Weights of a small GPT-style language model, trained from scratch on English Wikipedia.
Size: 11 layers, MLP 896 SwiGLU.
Architecture: RMSNorm before each block, normalized queries and keys.
MLP neurons of a small language model. Each row is named by its layer, matrix (gate and up: input weights) and neuron, and shows model dimensions 64-127. Each number is 200 + 30 x the weight over its row's rms, rounded and kept within 0 to 999. A neuron's up and down rows have the sign that makes its largest values positive.
A block is one neuron, or neurons of one layer that tend to fire together. After each block is what it responds to, as a language model described it from the Wikipedia text at the highest values.

L3.gate194,205,192,158,171,225,215,236,233,258,170,188,223,243,203,223,206,180,180,139,219,202,187,156,202,219,183,204,138,203,205,219,237,170,216,236,191,156,197,209,240,222,188,240,228,208,165,240,177,199,194,150,250,195,210,204,175,232,202,204,186,175,192,261,209
L3.up194,208,179,152,219,200,225,180,166,181,243,182,163,177,225,167,223,212,208,193,196,177,223,203,209,225,230,185,151,232,190,184,206,173,200,206,234,122,224,227,204,184,242,185,261,258,165,193,254,196,248,169,202,263,210,216,197,221,236,215,159,184,186,209,265
L3.gate217,171,191,250,185,204,198,230,181,247,250,172,200,169,141,189,206,197,263,210,197,191,202,249,156,214,230,195,197,197,194,196,216,186,214,242,226,194,242,212,128,222,195,180,284,195,257,168,184,223,190,188,207,196,227,236,227,180,215,151,131,213,155,188,224
L3.up217,189,230,204,216,209,188,237,193,212,164,185,183,203,180,224,200,201,220,148,192,186,217,248,171,194,179,254,188,143,140,196,225,175,240,239,195,195,167,160,186,247,170,140,187,258,172,167,211,225,205,193,203,237,190,213,185,230,187,178,221,314,108,182,201
L3.gate242,205,222,235,230,156,164,256,224,244,202,201,198,193,220,209,205,182,192,162,193,245,220,231,230,217,250,184,208,197,207,179,222,124,247,272,228,178,189,205,214,148,180,232,223,211,206,218,154,169,209,163,194,243,183,203,155,174,196,182,146,199,159,215,174
L3.up242,198,238,234,196,213,178,222,203,125,222,169,235,145,193,171,220,223,196,184,205,219,224,186,195,174,222,134,186,205,142,216,227,229,174,204,234,237,194,206,202,218,221,205,216,215,192,161,169,211,150,229,230,214,191,162,183,258,206,213,200,217,224,237,211
L3.gate492,134,233,186,193,167,162,188,165,182,172,206,189,162,231,217,152,169,204,190,219,208,187,198,179,252,249,194,187,180,192,208,169,201,202,209,231,219,215,243,207,247,183,220,206,240,205,200,172,257,232,148,256,183,217,219,198,205,230,233,198,154,254,178,225
L3.up492,195,182,206,164,207,186,171,184,205,231,218,238,179,171,212,183,212,189,180,201,177,181,182,200,211,209,239,235,227,251,233,202,224,169,180,245,205,209,212,169,197,191,161,200,179,167,180,171,152,140,219,206,204,216,142,212,158,233,190,188,149,187,187,234
L3.gate617,204,176,216,170,176,156,185,180,222,168,169,184,192,174,169,219,192,163,236,238,221,196,177,182,193,178,209,214,177,244,221,243,248,184,124,222,245,215,184,246,214,188,179,201,202,249,211,204,165,218,156,220,193,247,215,212,270,201,154,207,179,210,205,191
L3.up617,170,205,166,205,196,265,184,184,182,220,206,219,199,175,243,203,187,209,213,207,171,257,106,214,197,203,203,208,227,201,203,240,260,263,225,153,156,187,208,162,204,197,220,263,177,181,212,162,222,253,212,198,181,173,152,183,168,204,133,260,199,204,193,216
L3.gate737,192,224,179,171,180,195,260,190,242,179,214,176,174,207,258,187,216,187,210,246,198,162,153,183,175,167,177,208,200,232,231,174,242,157,160,240,191,224,205,230,210,191,206,257,176,190,233,188,256,210,215,157,189,203,182,229,161,196,193,224,210,218,185,219
L3.up737,190,225,205,213,174,180,204,189,225,203,224,163,223,167,146,208,182,166,231,216,190,219,200,220,159,201,246,172,241,196,196,203,242,173,138,252,181,197,201,193,187,188,191,221,217,145,219,140,237,269,233,241,142,196,203,280,198,176,192,208,187,148,262,204
L3.gate746,216,185,221,177,151,182,227,165,168,219,192,235,178,263,191,215,201,231,215,250,208,212,183,138,239,172,243,209,201,185,177,234,236,166,161,215,191,225,196,204,210,234,215,268,138,211,241,163,245,183,130,187,216,192,132,210,188,153,229,201,224,181,259,170
L3.up746,215,226,195,165,210,197,157,268,253,244,219,232,210,246,234,196,201,170,187,203,192,176,234,200,165,174,200,224,182,248,232,221,230,174,214,192,198,155,232,181,216,229,253,190,231,173,171,202,246,137,219,169,187,183,230,213,255,236,166,208,215,188,186,239
L3.gate806,282,175,227,193,163,190,205,195,206,177,232,197,227,236,164,211,183,197,158,162,216,219,157,183,210,228,218,157,198,199,152,220,159,205,179,217,161,189,213,218,197,228,161,176,222,181,223,187,186,265,156,247,138,204,181,240,187,237,239,159,218,168,185,213
L3.up806,188,175,195,236,203,213,154,212,169,209,208,215,202,212,204,215,206,158,168,173,194,215,148,157,259,188,204,174,189,206,208,184,176,158,202,238,171,223,202,209,162,202,226,193,233,201,244,194,161,218,159,172,234,195,218,200,205,168,201,198,220,188,139,198
Responds to: Wikipedia heading closers. Closing == or === of Wikipedia section headings and the heading's last word (Discography==, Career==, Location ===), plus markdown table separator rows.

L4.gate363,219,150,211,208,153,192,211,207,233,201,206,248,152,219,205,210,203,170,221,182,201,170,186,215,198,202,161,188,187,193,200,176,244,240,197,215,264,140,187,226,195,241,216,229,212,235,141,187,212,185,180,221,212,182,181,190,215,245,210,256,206,241,239,234
L4.up363,149,160,252,209,195,159,209,200,225,217,184,198,212,208,226,166,203,177,187,141,275,167,203,197,233,197,203,189,221,228,212,223,214,207,209,203,220,198,147,243,206,202,190,218,189,180,189,221,180,193,175,218,154,201,218,221,193,199,233,212,193,240,215,203
Responds to: Mid-word proper-noun fragments. Early sub-word pieces inside proper nouns, foreign words and titles, mostly "re" after a capital (Drechlingshusen, Entre caníbales), or St/Saint in names.

L4.gate450,190,141,244,246,177,124,250,212,198,230,257,141,155,148,157,156,186,214,168,244,221,136,216,144,188,220,206,187,228,254,245,231,240,207,153,220,204,129,191,190,196,208,194,217,210,206,170,201,210,214,184,223,203,272,229,202,228,174,157,180,204,240,167,233
L4.up450,178,227,233,194,135,211,203,128,192,184,218,202,187,142,184,146,217,188,218,264,178,232,218,182,168,180,205,173,228,247,190,186,188,237,228,178,177,222,210,199,190,208,208,134,180,228,204,241,174,235,184,185,187,205,229,216,207,176,207,163,171,174,165,180
Responds to: Article title boundaries. Mostly the line break right after an article's "= Title =" heading line, plus section-heading closers and table cell pipes in Wikipedia markup.

L4.gate647,200,203,169,196,246,203,188,203,154,197,252,211,190,259,191,211,193,214,192,212,160,147,208,199,234,177,216,209,264,141,204,165,192,187,227,103,202,257,175,213,213,234,194,176,145,216,202,136,219,238,211,168,162,177,183,220,188,253,232,198,240,236,196,225
L4.up647,211,273,158,186,207,181,215,196,143,223,197,199,153,264,236,205,189,203,185,235,266,205,225,243,185,169,192,141,243,179,171,231,183,197,222,220,230,220,171,203,216,179,230,296,204,177,152,243,169,243,210,218,133,174,186,219,237,198,217,198,177,228,222,214
Responds to: Compass-direction name prefixes. Mostly North and South beginning place names or compounds (South Korea, North Pole, North American, northwestern), plus scattered word-piece fragments.

L6.gate54,203,214,221,236,203,225,201,174,243,241,204,174,189,277,230,230,252,219,193,225,184,163,237,212,208,216,162,195,192,208,155,195,207,205,210,175,196,184,271,210,260,221,176,223,189,245,223,132,179,198,196,231,164,186,229,207,182,205,162,155,194,138,189,172
L6.up54,201,189,132,205,226,222,247,196,201,201,206,180,184,240,192,221,220,187,193,154,175,205,186,189,189,213,170,220,187,210,169,174,177,203,216,137,191,248,300,215,161,213,198,234,215,232,260,176,168,215,228,174,176,198,191,193,193,220,206,185,217,197,163,157
L6.gate92,150,276,197,140,224,211,183,239,211,167,191,202,199,216,216,192,182,223,160,222,223,177,209,200,174,222,208,179,209,214,202,155,226,185,240,126,165,209,216,217,248,141,158,238,175,231,168,218,186,219,205,173,214,243,200,166,199,224,174,151,223,207,204,215
L6.up92,181,162,162,212,261,183,160,210,227,165,160,168,168,163,221,222,223,210,130,217,241,169,217,203,223,238,164,168,190,184,235,168,205,260,260,180,201,190,201,175,260,175,200,221,209,192,245,207,175,204,172,211,207,203,199,143,222,222,226,254,200,207,147,247
L6.gate282,210,183,180,190,239,136,216,195,131,192,222,185,209,248,190,185,193,176,175,229,218,154,174,184,172,145,165,152,237,242,216,223,160,260,196,185,208,211,233,192,258,169,215,142,188,244,144,166,184,243,239,188,188,222,169,134,245,204,239,202,215,181,238,197
L6.up282,226,222,153,193,249,189,168,221,186,164,222,224,235,232,155,202,224,183,245,218,153,139,270,181,207,158,207,185,209,191,232,245,177,205,194,230,247,211,237,176,200,259,221,199,228,212,163,214,212,159,224,203,205,163,180,224,223,233,182,201,225,210,202,205
L6.gate292,153,166,204,192,169,200,202,205,190,189,184,218,159,238,158,226,240,199,232,258,150,206,170,177,143,198,196,160,219,231,203,205,184,166,129,138,165,217,165,188,201,176,236,225,218,164,175,188,158,232,143,203,190,248,168,179,187,203,211,238,252,153,155,143
L6.up292,248,192,206,210,190,245,190,266,226,178,178,169,174,170,188,213,173,220,183,187,197,213,247,182,181,161,254,203,244,208,245,193,164,175,201,211,142,151,169,212,250,215,157,178,195,237,247,225,234,227,256,182,194,231,181,207,153,184,168,206,189,161,190,250
L6.gate305,185,196,208,203,200,204,182,151,166,153,218,236,158,200,168,177,213,249,231,205,259,191,233,141,213,211,230,218,204,160,165,222,185,202,195,177,152,166,240,204,209,194,196,176,150,151,161,256,226,266,214,196,211,257,190,182,200,141,206,189,223,183,178,171
L6.up305,194,183,236,183,177,196,190,193,214,158,202,157,162,234,232,224,213,223,204,227,143,217,195,207,164,210,211,209,224,173,167,239,191,186,206,236,249,222,168,213,199,200,178,173,200,217,214,156,203,187,142,192,185,210,161,190,228,184,225,179,229,168,192,187
L6.gate687,171,170,211,245,181,187,200,186,186,187,165,184,237,223,188,188,191,197,184,287,224,200,216,201,194,161,240,245,191,240,191,199,203,236,139,262,239,168,179,171,195,215,282,235,169,177,205,257,195,157,145,164,197,144,175,194,160,157,177,199,238,204,195,224
L6.up687,215,199,173,262,183,217,181,187,242,204,207,226,201,224,208,207,242,223,178,170,231,298,204,192,156,174,269,243,262,171,195,216,273,186,203,228,207,184,176,183,171,198,161,197,181,194,183,166,169,203,218,196,160,179,171,197,239,223,169,241,181,195,186,182
L6.gate704,207,126,222,207,241,152,203,184,119,184,211,140,267,178,245,200,175,124,183,206,198,218,206,192,183,180,219,192,206,258,209,198,230,149,204,209,233,238,240,201,223,264,223,214,151,251,187,201,225,212,202,202,225,209,172,169,226,207,245,195,244,203,244,193
L6.up704,186,191,185,216,210,194,169,243,203,201,197,149,221,205,221,204,168,191,220,206,131,236,203,193,219,213,185,246,201,214,234,204,250,169,207,233,187,216,237,209,195,157,233,190,170,225,176,186,216,158,169,173,183,234,147,201,209,174,160,157,209,196,153,179
L6.gate786,215,244,186,177,205,228,168,190,264,144,182,200,235,219,194,201,212,230,242,139,210,221,181,189,171,193,203,188,194,203,172,204,160,203,237,197,239,181,225,223,203,170,182,165,171,242,236,173,211,223,205,207,230,216,183,162,272,209,156,223,203,191,218,194
L6.up786,225,216,188,226,217,205,181,150,202,225,239,179,255,227,255,170,200,206,231,225,198,218,242,196,202,256,196,213,136,230,145,198,266,168,209,238,192,182,148,231,209,244,257,172,237,195,177,152,200,162,245,196,188,192,184,214,216,223,208,140,244,163,179,170
Responds to: Word-start fragments, especially "ind". The opening piece of a word split into several tokens, mostly "ind" as in ind|igo, ind|ifferent, ind|oors; also Hab|ilitation, inc|ome, Green|ville.

L6.gate319,201,201,233,173,209,146,217,215,269,160,149,217,130,245,222,242,174,181,185,193,265,210,155,220,232,160,186,177,192,183,208,232,230,166,230,186,207,179,243,249,206,213,255,166,175,257,288,200,195,173,161,260,187,172,217,201,216,205,176,204,160,144,197,206
L6.up319,240,199,202,219,176,203,211,202,184,191,220,159,195,181,245,196,193,187,223,226,243,185,224,177,196,128,157,251,151,200,230,254,234,120,193,186,256,235,235,226,260,203,201,138,208,183,173,242,152,183,204,218,190,208,269,172,172,185,173,216,201,238,106,231
L6.gate364,163,187,134,250,241,199,229,206,169,241,192,203,174,178,188,228,193,194,221,195,220,208,233,223,218,231,204,225,189,224,177,226,207,201,247,200,154,192,252,268,196,235,258,140,191,171,199,197,184,185,182,212,199,196,171,212,188,180,232,195,233,245,181,140
L6.up364,205,221,240,227,188,176,212,206,226,211,177,244,201,171,222,184,256,150,182,158,245,207,137,229,167,245,170,252,198,181,191,174,264,203,173,225,184,233,192,243,232,207,202,170,201,209,236,195,162,174,218,185,218,293,194,209,132,214,170,132,179,164,196,162
L6.gate413,132,179,190,177,194,218,198,226,211,210,193,287,261,195,221,186,198,193,196,168,163,231,217,200,216,196,230,161,184,188,199,171,224,222,221,212,189,196,189,218,206,158,176,244,215,240,277,180,175,192,211,226,203,198,198,174,220,153,232,164,197,223,237,176
L6.up413,190,205,216,221,185,223,276,205,146,172,204,183,184,229,189,246,170,249,189,241,203,193,166,193,133,170,206,202,208,207,192,176,240,195,194,184,215,148,248,238,221,199,187,156,159,185,186,206,187,184,162,229,186,242,241,204,230,171,238,198,213,172,181,223
L6.gate416,235,177,219,187,194,132,209,211,208,217,169,216,150,153,255,198,180,168,200,203,172,212,196,200,187,170,193,235,177,175,220,235,225,132,236,218,185,204,242,184,149,222,183,207,235,182,209,212,174,235,200,177,177,233,203,185,218,180,197,182,202,185,192,173
L6.up416,193,166,216,165,221,240,169,200,184,286,206,193,157,199,250,212,198,220,166,189,242,190,187,186,247,183,204,216,202,139,232,221,274,142,201,183,191,172,196,218,220,234,197,185,224,231,201,236,171,172,216,216,202,196,221,206,187,200,187,183,164,193,185,219
L6.gate651,239,206,188,160,202,205,181,155,229,252,198,213,255,208,212,193,214,215,217,217,122,237,167,148,215,191,189,221,160,251,184,156,223,170,195,223,197,204,224,151,160,237,164,152,198,184,211,186,154,206,152,209,190,152,179,230,188,243,208,215,181,185,208,221
L6.up651,186,197,203,186,199,226,213,225,164,194,169,178,189,237,242,212,189,202,218,193,172,239,189,166,219,178,222,202,142,274,230,222,243,156,182,220,160,252,221,222,194,264,168,175,187,169,212,209,220,123,200,156,239,209,179,215,166,155,172,194,187,146,203,215
L6.gate774,167,166,185,221,188,217,222,219,229,199,142,196,143,238,206,219,257,175,255,181,220,229,161,181,213,209,206,227,196,203,227,179,222,158,200,188,173,192,200,233,185,215,209,223,214,242,182,216,230,218,204,197,213,175,159,218,187,204,224,198,187,204,203,220
L6.up774,156,201,156,205,163,203,198,205,188,188,289,211,221,161,192,189,195,203,231,195,208,212,146,185,222,187,211,220,235,218,220,184,189,223,216,195,170,215,232,251,148,249,196,180,277,201,215,171,203,185,217,203,213,200,234,170,211,241,239,213,166,152,232,203
L6.gate833,138,140,193,167,208,137,220,133,212,220,181,267,254,212,252,200,243,189,216,251,210,195,159,169,146,163,152,211,185,147,253,231,260,208,225,213,215,185,190,217,166,225,177,177,177,223,177,219,242,207,209,256,181,237,226,196,190,145,205,193,181,259,174,204
L6.up833,182,175,180,199,195,237,237,199,259,214,174,169,216,196,260,190,186,240,175,203,195,168,192,192,196,212,196,214,184,196,179,211,199,171,197,179,208,222,206,192,178,203,160,156,266,208,218,188,203,252,252,210,158,169,161,217,177,152,246,176,197,142,159,172
L6.gate883,218,215,180,138,164,172,194,115,188,210,165,186,185,208,227,207,187,185,193,163,188,221,211,262,243,173,227,197,210,189,223,187,269,148,169,207,229,236,202,194,207,184,216,177,228,169,156,223,169,211,167,245,177,244,211,171,190,236,207,227,128,264,182,221
L6.up883,196,196,219,187,238,185,176,241,194,157,160,185,225,169,142,209,165,190,260,162,191,159,208,215,195,210,229,173,178,209,223,219,216,208,207,209,257,215,239,185,179,185,194,218,245,189,207,218,257,208,222,209,202,202,217,189,172,254,179,182,215,176,197,237
Responds to: Foreign-word subword pieces. Middle or closing word pieces inside non-English, mostly German, names and terms, such as Forschung-s-gemeinschaft, Rittmannsh-aus-en, Wolfg-ang, Bund-es-rat.